Part of a small language model's weights.
Size: 9 layers, width 192, MLP 640 SwiGLU, vocabulary 5771.
Architecture: RMSNorm before each block, rotary positions, no biases in attention or MLP, untied embeddings, normalized queries and keys.
Training: a variant of Muon for these matrices, 111M tokens, 13599 steps.
MLP neurons of a small language model. Each row is named by its layer, matrix (gate and up: input weights) and neuron, and shows model dimensions 16-111. Each number is 500 + 25 x the weight over its row's rms, rounded and kept within 0 to 999. Numbers have three digits each. A neuron's up and down rows have the sign that makes its largest values positive.
After each neuron's rows, "fires on" lists the tokens most often at its 100 highest values on Wikipedia text that the model never trained on.

L3.gate415:477509539530509504506539531482499487486519503480512517514485491519476552469466513526545504550511488501532529520487488482464476465505537499476480491455495530501545485452464481526478480518493534501519495523533505518481499499509526479463516513516505491495513488461529452492525514489533504464
L3.up415:517508520494499502517475504508521537491479549522535530497490480484516531497518556549507497515486480524525554551471496450490494493524519523504485475439481523541496467477479485519488438514503471517560501510488490505477529532538540477511497504500527458496511513475538515470526519474544514490
fires on: " Mad", " Great", "ays", " Big", " Bad", "aced"

L3.gate513:468464533509512516466518497522528488471455505503514512488544538525489510491485487468483519505523506533518576517490472505459477471491494513517566459474507497484472480508524550530523478511502527513477503482520538530500551549481465479515538498524495464506513479516522456543516526472526519526
L3.up513:468513505544492516536525537498492467498520508509539471477486527532525518476545463459545498499488511512478466525519513542451495492507482512465479490516499506467492516535499496513486492549504516477505492554477508484530498475539478502520519523467510507478489479429493480458493493477490471509
fires on: " o", "E", " in", " round", " Pro", "R"

L3.gate167:547487484483487515484484486493482452509507514513495524547487518476483506493502493491462535481476533500493508523473511526502522496459487480472531484464481487484500454466504525466483469473505519457477486441458502511470499497559503478493514523487489466511469482503502472480482493525476500466
L3.up167:476473508468504481504486507494490502464522520539551519449491539494510521517511502524510495477472502538496511509501501513493532505484526503522549526508502532540512517467518480508492482495515520500522491495478447498496487470538522470497515472502565552466458474497511490527516503500521446433
fires on: " years", "omm", " professor", " After", " exp", " help"

L3.gate212:508503525485511484518594487495547546461496483507503558487453491506505478539487475496504531496537465503480489504482489478506501476519458443482505515542517507508552475506482494492480454513490534480492555456476465484526491496481516513511504504519484459496539502527468530482491484544466514515
L3.up212:450465507505501499471506490507504532459496533525513535496459466463462540543534516473541508539516526521507415536503482482513513485496494494484503478513504478513485546501488496486504461497486513545498511507537521517489468467519497543496478524491473501521492493507514528521480478502485498511
fires on: " K", " k"

L3.gate588:505494504531543524479505471545521519472532460501489486550497455455501526474489493497532480484556489477500513506511457491479507523536497528525547492511538512531498503514510555508539498479488527479525435523490514484540456490501515531515527510500504485518493530500446501486552484517554495492
L3.up588:524516528478498504473458471499470502521468463520478481530541471456539481494511488497467472491493544535462518474519505512518524513491469495554494473546519492478522489524479512521507532507535477444499471484506530463531533516532448492515473492521521482468482506503489527490481536484487498515
fires on: "ig", " Ret", " →", "-", "for"

L6.gate604:503481509507481522465493528497522530513528536464533517491461502473490505455472511494514486527492463491480549489551536568459507528481500504494476479531475498508485502471472556483502491533515506526515523462511507469527467527461511505507478489493537525518511513534534517520561494463460513511
L6.up604:503455525506492463468449479535471484480502508492541485494497507478538434471520490452496451505498498523487525473453491479495505480484424532512479482522499547478467504512551501423494514490502547524540538518506479499496501507521469526499485490493533533465479476491517504522512561488494486509
fires on: "ew", "w", "f", "ist", "h", "if"

L3.gate36:505480470493492542546509500515512505480485500509523487471497505492516442482488498516490471552548498502491519488480469509430503535518511519455507505503466456550505528513518481518468530499516512521514499531545496524531479489477494503535527507499475496464449488474479528484493470471590506480
L3.up36:499496470519481489508492504484473478542534501519482486463512526468512496504520472461500462541544505483490510475532480505523457522566477515555500526512499522525475570478535515520510537493444478453481499521493451477498500521553458531521492509498451514497483459534498503559510480503511508483
fires on: " |", " adv", " ra", " personal", "overn", " Social"

L6.gate330:465495510474478533524496511530511470491519532468539529492497423532507516496499539510494537471483488494528510538483458499507508521491513468488458508487523502465541531505525475506474500505496490495497474517503520525513492480464523488477521424509511441496509538531472525515468499486476483506
L6.up330:487526513487453493543515532553543476483486508517515482520534466483528474518547494523487484539457557469491533542528537540510504494484539446532494530496509500521532549532532495540487538489532533472476502464501492544492483482454476482481486470479498489523503540515474505466518526510483505499
fires on: "ong", "ang", "i", "ai", "u", "ing"

L3.gate143:469472456490463489508510455496500485514474485490508482482447528522470519494449558513554505472464503562535474470540513473520545475530550453539455490527503526479499494476509510484509513497491544496498505481477497526508496479527497480494527511500482537518552513477481489489475528517485485566
L3.up143:511520537477568509499485522509496474572511518530521514493511499487471538477523533561500486486464502498513532527472496495502498479496534528500456477562470535515512545461527524464459475503492506520544471464510477529520485467497530479505493476518481521496518455495458514488507518489491491516
fires on: ",", "s,", "e,", "ey,"

L3.gate312:443453500462490479483466513531451530516468484415521474498456490460518475516483497504499493494469467504508517478504497504546506523473510475549477498548492504495490555480518485453493505503501465497538492513493536503485554501519501493487520476472430503512502475541505471545493491482491506508
L3.up312:494491523537532497526524505514491480480527476478524487453521551472563518472494537526512514501506507488553456553497472525494495523491504476471488488523499460552522496475486511445466538493493524536551484561490510480511498444494490481499506497496500548524491513447492517479494479521495521509
fires on: ",", "),", "a,", "ing,", "es,", "e,"

L3.gate287:517505531505541510508519528515469478546528467519535484496485534517500472494549509497499513536474487474486473553515500501527511478497501503524489502477541506488487517514484490496481524447480482490580522480519509526504447518491509499480478442492492494488503518520511449520519466473474535472
L3.up287:509523505490531477502495530520483479513527466500529476489510495512494459508558512506473511533500484466513477570530489497525528526507511474540477528501531496505496519521465481563509486457527481494550513491520536529495470489500510497473473453508487497499507510510537498486505495493474512496
fires on: " K", " Mc", " Jo"

L3.gate496:507495520494487496484517468471516508499565504508472555513482501469485452496458520510521491525495508511516493437502449549471507512509507506475474501459505514463515503515460516505484511541481504509488536493491523490492503501523510521495521485491531512493486498476504484527483521474514500502
L3.up496:505517518508520524505503481456547553491541496494505502493506508493501510504461520556526503522529521498488536458484531525456492507519529451467508490475479557484526547523474514488510516503472505545510478492479490484491515485534565517466563510492506487499479490491510529525522490490507455502
fires on: "ter", " architect", " artist", "yth", "ather", " poet"

L3.gate585:503494495539518460488458481494527494527471524484495515530458485470499512504503485536527482498517518459499478498521469505533471453511469547491529499500537494524521490511494466523464457513468499491483481541490487492506518502486531534439448499487512516499472502512504482446518503530531509499
L3.up585:484512502504545483510499515456489544505525529454532472522489514515493466522534491436460512488500505504520510507510482497486521483466483483495493510524510485462464507517451550478460513501510477499465443523528511451474514534536491485511512532491518495545505474483527559496499498483451450517
fires on: " 191", " 193", " 188", " 189", " 194", " 186"

L3.gate159:501471516469487507507496508502490511465482461489504468510501506473502462480482516523489469520478545480518494543524520485549546479526494485473532504454483473511522491500553488451525497512540484477479525499518465543498486448473465541479488446486458460507499518500461512490486453465551493500
L3.up159:484473487504467500500502498473424495467474483504521493533495510459486473494461488491472505485524477485490472517497493496538499488458508464455501538539479503514515497497522567464505462521512489489526480533525528495505490483493499486479499482500444484505518471508482508478458447481553487526
fires on: "/", " On", "On", " on", " with"

L3.gate144:502488501477503491518491493484500497467455515442487473477472471523503508519499508541515527511527512457488510529522504467535479527523501504509490538527503463506475491496509510494520519508517500481541534492536465519512496572536499458487510503494504466472516462526523466498515516526478530509
L3.up144:485473458462484486487497511455519482466473497487531491485490460503473517510497513565542517499507530458471500501491461502508468527522491502508509559524484445546488516491507496511522492491522541468526513480536506482498506525533483458505523504477504448451533472485524466527527519499520545534
fires on: " He", " a", " he", " at", " Ch"

L6.gate500:478479520518494487505527476484499503498490478480485500469513476484556488479499484512485492488521528547484447505482525498499479499525497499452434470482522512498491486448504490484532476498480509515522460511524495472500522432512471496504477470464484501499534515482471480529466531520506486481
L6.up500:520472522496507491429474508454448514474516455523487500501514516497522521504477514507539484476539485475477497523509473467511550554510523474485513503518459486465496486510415519486473471510523551530506470506511472472495513530508462490496517512508498502438477501453519528488525495510510537520
fires on: " |", " No.", " On", "On", "at", "ier"

L6.gate562:508516543538527520496531510520526483507505544529502506516538483522531513507459490481519488528493530489515504460494548487535517468467487524523500520467486529501515509526522528497459474478456528515494530495525457514497483489506512497506444478514476458513518497502469553501506475490477530428
L6.up562:471504497479524535500559502511488510518538509505500525496560535507492501520464552499472497484504525486534503485523524490468530523501504500492466524521535565475509525518474515469469535472522499516463520504481450525514522512472508536510534477504544513517482532534554497493479508504481519472
fires on: " H", " n", "ed", " C"

L3.gate587:530434504485522478523482488454498518492497470577513515492537519504475546490517538509559492487499478502515505473515513550532511540505519502537494468488483490465529503507521574490525498490493471491480488499499489477482505525486521517525512463479514494490496506458483486489503508483491444512
L3.up587:481527500549484492524484481451485529530469504515520481495552530520480483500473524501519481486500509492493527490490477529486506544494485531487466534514497524504542534521503535496527514476487491519521463515509468490501495538504434519523515498442542504473477513485504474514468469527530554525
fires on: "erv", " det", " dev", "yl", " sequ", " produc"

L3.gate308:472535513499496493492547489489497514461543465506502494530488487467527518520484481463537547481511479493482512483462488503493509470505537528474500526508516478538549496485560528533474471529523491550491473489499466492475517475556478448517501573478521496549472487516519489477522556520513454504
L3.up308:500527498533504499482517463483511512467573469502500474517471513493518539478482489463550523476523458511501493481454484499427528479534522521507490521498492518584553475490513529527498491513507516544500499480509487481488513454537479449515512529512496525526493460506510486482543533529511458486
fires on: " ord", " iss", " gradu", "ilit", " arg", " constru"

L3.gate333:524502494498487487444514512477518513520504489480501523499482526523505479488529532494515541548505535495504537486537538520463509486529537487435520521449531482472485504518518495499542486509473491498491485535534525515507502480507521512474506489551524448512480498534498467498527461497518494496
L3.up333:501516532508471517490503507502520494518492518505503500505507507457469479513498480518529537498502527483552484484520492544509536488502505449501461514508528488484494491465494493523520484566496488500507481510506535528456473486528500489490503520526523453490479515514503457466521443462551498474
fires on: " medal", " result", " Qual", " major", "itor"

L3.gate35:484488510462525475509500456531483488522524468503450495491441484518498449477525496549491511499542526510530459525491480522469534500474531538508484468536521511475485524473440542499490502513489513540497516528498489457499474501514520522501431477483484519534523545506501459503456509504451498485
L3.up35:524530492506508521533515500506463511476504551482516488506511490504495543509474471454500490461492463500486513546501502490555523469527504491498525560522483505558504516490507497524499523450488464495535504491495484542495482498534469487475542504539470488490501518476422455495503503504547489495
fires on: " Con", " Mc", " McC", " dec", " Not", " Miss"

L3.gate538:524501479504497529468546450522492422488508530537508491505496465545494509497500458512510527485522506470486509502459492528516509503539517463544498493446477470487507536497513511527517506491491470552498477486499513485491481551517503493490501508473485473463519512551489480480531513532508536493
L3.up538:523507480507488490531482495500486469505518548494547477503534474499545502497496467530508465464518491496511502473503531489511522526536511464513494486488474508499511543492480529527483479541461465547505492529502489531489432517533504464485491526497486440457492476534531465451544505529475518491
fires on: "I", "A", " MF", "P", "PA", " India"

L6.gate127:532495482518505538481508479509480529516435498475510484489526481551492512524538451497531526522529489463465481487526489472475537465498493508476523492491449529509478519553513506515519480559520468501473515519490489482522469513521493487510486505520474508493484483479508531523505529448518484486
L6.up127:489467504513497490519492504474519548468519537509546495504491494475522475537535493482552502473543527451470484484505465512480538501490533523446521505529479474458506492518520509507526522540533491472493516495481513501486497532495515468498478530513516532498496512513519529476533542490535514540
fires on: " F", "F", "M", "est", "T"

L3.gate600:525492564504521489550525486535505473545515480497448503446530484515514506493485538536487475474494471509480492493532497490526525491558483490503489512507463471495476511525549521504523468464482497486488465486510511462497545507477487488513483484492504486453528474471462544501517460518494467489
L3.up600:509454514469524501546524489494466485545500471513482459533517482541495538495525529512456473465494527501459497503551514494520531561509490477491467477502475474496451494490529500481505465511508501463483472491457482493521560506513501480512535457490513482488522450483468518465474486482498537504
fires on: " d", " before"

L3.gate102:499507482522518452512479533526547505515531507492506507501473495510512532529526536455481510541468545507479508502545524552535488518498502541502491465563477489463480471497474476429530490456520475472458510492493508530507502524527495518492514519515495510487490517495506487509507459504490485516
L3.up102:489489496489510476515495545511518493500551502544532515512491499446458496522509505456479487494459497496463526495565505462522519496545497555502464468561511461493498487526534481488541515503511481477505502500487506491495508520486528498492486485506514499512532448468512504477494447459515483479
fires on: "\n", " \""

L6.gate219:468481507498511499521501485496511489505551483475489510475493483460487522486493504476480499491520540512558492494524470489522519510527449522543509501501522476521491529456469426502523487483535572498508525430458517503526465520482469515496500511482493488506458508520480495503548473496498549495
L6.up219:475444499481505527526509481501504528520467489465538491515517461521493455482478524469452469519468474498544514525468487436464496444531465526484500449477558507534506477521493458517525481502500494513517494502501548490463498496484489532519464525477493485533504520525509491481504502495460519499
fires on: "ar", "k", "al", "j"

L3.gate283:479495511482490506524506494484488514505494534476514491461473523473496482522495517520556476554475518517468537521549483538466468480497515503499508502463511510507476514498509525472492490518509543508527522519519532481475496510547512517432520509480482466540557521480503517475513481514501496496
L3.up283:520515463452469515456528466511475475487461504474518492543455504421484491498505535499504474513477516522481483490483460471509470526492505512483535496473505494491486497497472523456564492487525531450485521491503535521440519496516492482510478514467523437486515506498487519497473533457521567482
fires on: ";", "M", "F", "-1", " at"

L3.gate354:464494484475462483535509523526487472551492466535520477488495498516479461487519467485511492522486548479537540468508505526509478523514527485523490498506496466466458498516489525462508491490487498516513493485500490521514518541505489508519516514479525472546432537518553515485479522495481472532
L3.up354:477487535481478490487485502502507449544524516523515483495475462462536493452505485507526461435519525464505507495484492480520495543531524500483501532508487439473461537476533490481507504489496508488528510491525528541487496517511492513533528509483532469473459541542526511498501484512484480509
fires on: " that", " him.", " 4,", " then", " January"

L6.gate565:483474519509464518536502462479510521536526520499528491496506521539493482504495498520500482512461461540507505510533458490476493473477495475524505520487472484511525456517534544522465540538518526524490462479533539516499520471538484486486478479519518509515483534484454451501529495484507462479
L6.up565:546475495480478508460468529518485510514534500486485512489527562483499536502489537518520517540493521497491481449481509492535493462420505548494522519513492458508514495519501538494499504512472502543486482503519473491537563476536496487509507510463552480521490469492489470514497526468526503470
fires on: "an", "hen", "ear", "ow", "hem", "ast"

L3.gate412:518487483499515468546495537511473456431502467541528493468496545490472501497512488521500498495525513541519509505523455514473530469516531524510475489506499454499534495468475500506471501474513536501476508574513495456509520468482503508510489518518529482503513519458513503489488511500478488497
L3.up412:493513510500482485517485506537465471465522431470517460491560536519471516485480471474464501514466505533487487517515459517498491482552528496535502500482461492484507496453497519532481535451530478504471507547501506456544490514489497486526482532503544517495488490465499489502508511511496486478
fires on: " pass", " service", " office", " history", " access", "ash"

L3.gate563:512487515427477546558545536524473479493515502489489542505494487452519528496463491476505508487536497542464482472490510477502510519506523509549485516513479492492500504496517495486469451525502486509511419515530506492495508522539443480462466477563509516469504518504488523511459485500501521496
L3.up563:489503496463510552557513541511490458494507507490466493510505497491521519501480486498462459518521505490471490505495482519463498515516512476563476480498485508498483502496533532463485505486490471516492423501489501519508534543541476525493497498546482499451535508477491556513436504482488525480
fires on: " off", " def", " served", " at", " Off", " suff"

L3.gate173:513478477524525488549462498479501477467535459524443522478512514483501480459483506565418467481492501506519487491516469492472523440494467470539492521532490499470497479528522510453474522559509501487491512491488515454504524468465522510483472485511501494529490507516467548495464498519509514505
L3.up173:496478485504527477531470495486507473476544472515460561477519508486494463447491501560410465472488512482521475500519491492463530468498459467526506522513472484489492480530497507476487518555491511491504510495492516460495520477496516531498446485493520501539489508509484573488422508506510533500
fires on: " is", ")", "===", " was", "5)"

L3.gate70:492525500497469512467465541490525527524518483496534490493503502451511483529526502491487546488512490523521533520494479515484466483520564490521512508509499456515499468487577484503511536451485512469498525524513503506511496521489482494531469504499498520491467564484491483512524511479510528442
L3.up70:449502536512482448534522533529499539508484524467501488523485484524473506498531526487515500465469471496487507510475449472479518525537466493483503509490529515507529519483489501511538518519516469510502481539494475525480539491453547467513510491552506463492502493488488479424514484474502480521
fires on: "if", " Pal", "ome", " Gal", "alf"

L6.gate614:465533463472561492463503474503531466521506477508504473526483544519496523511470508493506515446527505494496511481490508490496512479524506490540492496546532492476514526458519486478512497509525508506468452495465493522425501510481494485489504503502492460489530489507526538488474505460513455498
L6.up614:530505453549496501500490528491539496556516514507555504524507509524486510458461484442538497505508514514503497446529509481518525494521486518487517505519483485487521528496484485528515489487453495507540471518497495486471479513516491518475520499481473538510509477459493491552526445536508499525
fires on: "ro", "el", "re", "om", "ri", "ice"

L6.gate146:498510481502505527493516478466486464516502507485494492518490467463474496525478481462469492427466481488497503515545452503466491484580498516518496508466529463481479465468492494491464503491501470516487461526538520536507520464500499445529492484499526512443519484463535467476500494499496489509
L6.up146:455511508554525490515450530505516480515472468446476499505487510494518529490450478518520499517510531515435470488491525530482495513518516555516508475496529451497494528513493484521491489513506524492524521485541512482488507475510500534507479521491491495522499512517497492506526483531540523463
fires on: "|", " and", " was", ";", " the"

L6.gate462:500508496491486492510468501529468485511500460489489505508466496549468522512480523468545491528519499442527518500517502495441479485474476509503461465480532519492512480494483531494483503513461481478522521495461496526465496530497547467467448511476507483514528465503520522548535529480515514481
L6.up462:488474537522463489530476524494497518492491523440486516497481482473446546528443524473521471457532522477491507487491473526510527499500482438472505498454482495473533464479458511521527492504474519516527506473473501476466509501515539510516511482532562498519539512487480511477492549520527512479
fires on: " g", " sc", " b", " Sc", "==C", "d"

L3.gate531:514504496484467476459484502528510496491460530455504464502479500533497497477477497482492486508521504483506484478501463460529508515525501509543518478520501523503506506509504503475497505523558503478489486508498511538485495517485554475480480513505526472495519475529489473506538512525513471544
L3.up531:529528525470477470467457516522501480497459510464480481488455493520495477488468514472496477526514500469489481459511488432545502515519495506541524483496480541473524485508506499490499490518541497473464499482491523531494505518517557486491496504548511479511531467522493480508534510536510505518
fires on: " He", " ch", " wh", "He", " Ch"

L3.gate82:518522509524543484476498480478496479461468453523493528544494493523552480514466575514499536495503497497513456539497507483480520490509489526483501517496472477504492497550516520496556489518493526497515477445486466536521479508534531494484466501533470503479519529475482514507476495549501545489
L3.up82:457527520515522487485491503486454476460461473545485500501504476522540520484520498529505497478506525490510531504468493480462455452510511539476512500522455505540508474509504489471483497542517472547513507483542496501539496502513535507510476516493468504481486527474517508490464493480491467457
fires on: " comp", " Abd", " pat", " Comp", " Squad", " cont"

L3.gate382:520465489487518461490506503485506512499490521532538486476463498491517485482513500523534472507485545527510546502532510474539483529534498551470525494484510473480530493523493481502518503511458533500529532510539519550515503479492495463541477474515512494493514477510494512514493436492479457497
L3.up382:476484440521491481489516519465483508474514549513537476496475485468498509450510462498505478480564578487476518500493518491482491505540501531498470483480489429498510511555524489536479471519477552527470508507565506548528489462499486479545494517473496471486491514563462488502504485471508498468
fires on: " of", " No.", " medal", "\n"

L3.gate277:503500536500480488502461485483474492472467482486540468473544493508500546461485497487516486468540515499524507465535481518494460498505505484494488533486454485475534509462495487516518498476548493537495473526549457507519467461484533486478475529467494532461504532502534501485527485519496489491
L3.up277:494518529487473486500452473492486496497483466490543467476525509508486518482507511483521498483546514497509520485545490526479466498471498492502464532499452498469519490449478505519502505470553498534489497517543476524515470482472536502484460520473487514466508509514550522474530480502507491478
fires on: "M", "US", "Z", "S", "AA", "ID"

L6.gate315:498539475487519501478526529473503522476502475521499508535538522543453488524464496484540461469493520508478531488525482509530553481500480440507513507534481533526508507512440502496490488507469486486449467488486468492492514516520554479492502506510497507516523467505437512514464542522504485511
L6.up315:559527526467495534500530512494525490535438522533466446471494528530428498492512514507471527508480448482505496480515493512458524509490540498527496510493482498499531501510522511476510505520446537482482509525472502465436460511516526496480484491477507523467513481520509502477488492496506520459
fires on: " g", " G", "ber", "uss", " arrang", "ch"

L6.gate390:499545510516521498492525538509504506463484489496501482499475529513561511484497495458520502521519509499489483445487524529528496490550529541545509536489446498502489539528499495513505439513569492551502478521487514476497529523528532515502489540508505503512464513500481495461486459459493553496
L6.up390:502507524510457502514469488509480450473427523450486466529498462503509474527478480464503523519496513511509490491516460489470480488473525545525496476505490479487508505497493497465572522478474497487510525502516525479466481488478514505478512470484487509468513494510506532532507532508497517531
fires on: " col", "ell", " Al", "ig", " all", "um"

L3.gate199:486520552533475503540439488506506534501521520522504495490483518481467494485497489509492476477497484509538493518456549483519499495503510536485541511525536510452511513508517518459519474520513499466515501515545450472461538489481514475501507532530554475506493496501524453473484499472516503493
L3.up199:544491516481473454546500500454523491505513495555551499502469480479493533536533501471501467523527480437531486526510556499517456501520494541449495498537529493484475498485519519425473453483464487489521507501501504495475491458524514532523496527472516523515485531529484471544537515508493518502
fires on: " with", ">", ":00", " if"

L3.gate247:524497507449464486504498492482487536481531516520496512487465550452486455534519481508496512532501447502509506469515479511470543556501470461509510481494536505484516499499495543461543495491495503458494504505520526535502485487522506535495504533493482515481465482519509504482507501491537491507
L3.up247:503472508467452504498488516453498496505498524508496490499474529462494478540544471499496504533496520500509519485502500520471505541507482515500518491480536473515506498501503511470528460507506555478516500490523545529500503476502527542481490484511460491502466448514496490483499539500516482499
fires on: " was", " =", " been"

L3.gate341:516451528485510507475475471507504445455484513524481484481508519536461505460477490545493538495525549487478434507495521487558501509490489489506505495495481531471501495487519515446533542504526504494494520554474510525481529535526523510494534490513501542532459506490529462484527486481494491470
L3.up341:520472517463522507470489484503464468467508530489503471494541514524457475487470491537502517508503536501497476519495504475524495519462527537524540501478465536502476529473517508474531514486533514514479501532481530515494481502525524505530505460547502552522452506527516484500526438512518475467
fires on: "=", " Germany", " Cub", " Andrew", " Virginia"

L6.gate101:473497481547504486516534465475458512516481508536467512514511493497477475477506479506517518536513553508496473500513484530481485520514467517505493471500452511482519498539538507468494535516525516505486477502510475534528507474500501527530496459527534492473502516462510530474418447528508506551
L6.up101:498536479525515491478500530503499487512486535504489519472511492439483530463518504477511448533490496454459517499478505514516474528497465511519455491524492475480486448473510493513550535536498500487529491473483534509444497493515493488504505464509491481483477488522494518464487504564516510533
fires on: "\n"

L6.gate490:500489516477446457536489516548483494532502518466485443458522495515504480469544498505502483472521511465481504520499489507515458487565511508511510451505529480534502534498544517487444501523496488498476490489495488456496464509538545444499520474491469507498512477538498516502486519509449493534
L6.up490:544525465486539472513485530502478484470525484500487504500476515527480504476503529534547486528484469468492490473523514537498511462479498473465498496493472469482491490497549523505505501498534534468477512541522506480534516474522540505522485515483542484510553524504513541501504529509465491494
fires on: " g", " s", " h", " d", "ou", " t"

L6.gate455:476468528482521500501491526474510541494511526434504477468490472484503493510496499512482493466488504465514474488506503502503488490497476478449525504476535488479468527481479510504502505496515513487496529518515517498490502513480466508523466481509516515482517489540494550518560499531510521497
L6.up455:484518522512476489508542534518516476465516526523483538483493516528487478563494504514463541470461483488467454532481502495526479505515565517488511466481501478498498481524465513509479464517461481487533511517524550510509517509469535512502467455509484461535522513511502535506497496480489518513
fires on: " R", " r", " D", " ac", " cr", " Sw"

L6.gate222:557468514495492445516541466454501516497475538539504513524482533469478477547511472533531486481507455453488543508562488511464488513505520516514506517511500496528541463514527502488487495477476523513466495495485483485497493512494515497526463502505553472526506510510536523544539501503519459512
L6.up222:499460535515507488502541483474533513518526512481501517542504486518561528500506535551482469499467500539503516501489472493504487459473510494462489538473498535490523522512468528506476548503459487463438484468496522471514463528462475513489504540536508518528497508515461492489528481524514505480
fires on: " was", "omm", "an", " National", " pres", "ivers"

L6.gate445:485476491514470519544556502451500511491517499505489520480493491469482482504474489551484489522529466490473453533500488483465514494537460508467478492537525495480478528503492496501535508475483564521481497519500521481520480531499457508508503518478479491482513517511484480491451494479497483458
L6.up445:500500505464492522498527501501529495521507519494494449475551481468492493459493531507460468509476500484523506515477478513504524552500545504470457508505498506474482496491488499506431459474518493539480494516496524478517463512515507508492563513489459508487489527502504493518518481468490505460
fires on: " d", "est", "ic", "D", "ific"

L3.gate492:493492527460450542484484520491491528498445448533532568526501501473524523498500475494520520433529492500497559469503497524499542477543567504557498474495519486557521493505484476523504526496483521520456491487481506464469523530523475505479529551510499479498494497516520502496478529499512476494
L3.up492:493488553464524540479511489514464487460475479543519547545509544499507528491505471536497507478500433495479570480495472510522496549539567495529500459491537482514531495521488457524481516515473529506501475545500502478479464496493495518484489555487493449530481524474499485455485528526503488499
fires on: " dis", "6", " prot", " aff", " on", "2"

L6.gate461:476506464523517504517485493485542516528469467484481523487480489482473527446453501521539485503554477464448476502546538528506513525485477509493491502508484519491510486521490528468510518520497522569469489466510501485514499496527522492488525493498492503527508494529483532497475516481497510486
L6.up461:517491490468513474510481495491511552546460487495494516488522478478497530495499499475496493527500503513539490505521514509464491492493517524504493522515522507489497539527508539495492525489528526529502535522510492477506455516471504528507532524448483488483530528516469490524466481483444507493
fires on: "h", "w", "u", "in", "r", "ar"

L6.gate341:510505479479524543468532478538463480506501506493496490499470505514479531514536511509508467479463539560485514491528508533496477497515515471507473496537525503508479489526438498491518470555506468489488489450478520553535479499468509467497528481468483504514493494524467486499495492550495480505
L6.up341:522500514467519476536514485498457503510504534503504505518451527488508518478547482463507510527515474505533518514466503508501490474489509489571529512496493480483461474460476499520502446518525527518547516493453515487515492524477446467522481446448535515461476489528517495510527498487526469516
fires on: " p", "l", "t", " l", "n", "el"

L3.gate414:519507535482497484543487496519482477532464475487484512515470480493493490513509499535528546513504481494517466477490493518517492514430512525454497534508497507472542448495465492485527466540496517522493506491516525516466492499497523506466466504515454524522492518513550489492462492487458491491
L3.up414:451501532512503503499467485524528490507492506496537517478512483507502508515525538527495491523537530504507496463542492491497494494543517515486524537492505517514507537527485459533490507515499487507560489518502491534511490491489562464491521522509505537497506502473488505488541479489511508477
fires on: " United", " Bishop", " artist", " poet", " academ"

L3.gate358:536457478536511478542493481478484486490463428467514494495543516529477506501542519523551504494482517458458481529483520518562538450513509515519516522492510493473537508459509511514537478544473478487504530481490462483536498524519541497482503510522512476487520488500483526525559528516533506512
L3.up358:501512507531478521559564475507499528505496486431458501478516523490466491512478468505517519499549539470454491483450534508538540475513479526543520525481527498464504503446510526511483463574459502483505505534488458495527494515488510457501518570510511472515489493488495481501536493502517484477
fires on: "%", ".5", ".4", " made", "6%"

L3.gate515:457505506502524515532519504469519473516529489505504515444526499514516514464532505508531447504510478452529480499488473474530516495514516484503492504498510503532505520459470483521470513471466542523492502545475453474506497487491528509466476470544510539512530516514474531510477461490538513500
L3.up515:487460510510498502512507476493492458456516491548520475460510522508507516481534553493491504492461497500549459489482472510510544496492534452483508517503516506506544511492462518495484512448522493536519507531535506467492511501511530500521525459520482439511530533495443492488492433520503496500
fires on: "–1", "enn", " Miss", ".S.", " –", "–2"

L3.gate469:514470514432488476534513556499503537505529456501522501497449518492529499534473497534493480548526494553463481542453515481510454510520468495439491522493528515511505521504528466517521518452491572437561507484525531510505478473529474542547500495501510498466474518446514493499496504512455502482
L3.up469:491490490439527528533516560514530515476498456505514503502458492498540519510500498538472465528490442523489488569451498526514483514506505457456509513542495498518471520489487499504504462473460560468535486494510531466533505521536514503513523481499477495459511486518510513535485518488466487447
fires on: " In", " served", "==", " a", " did", "ar"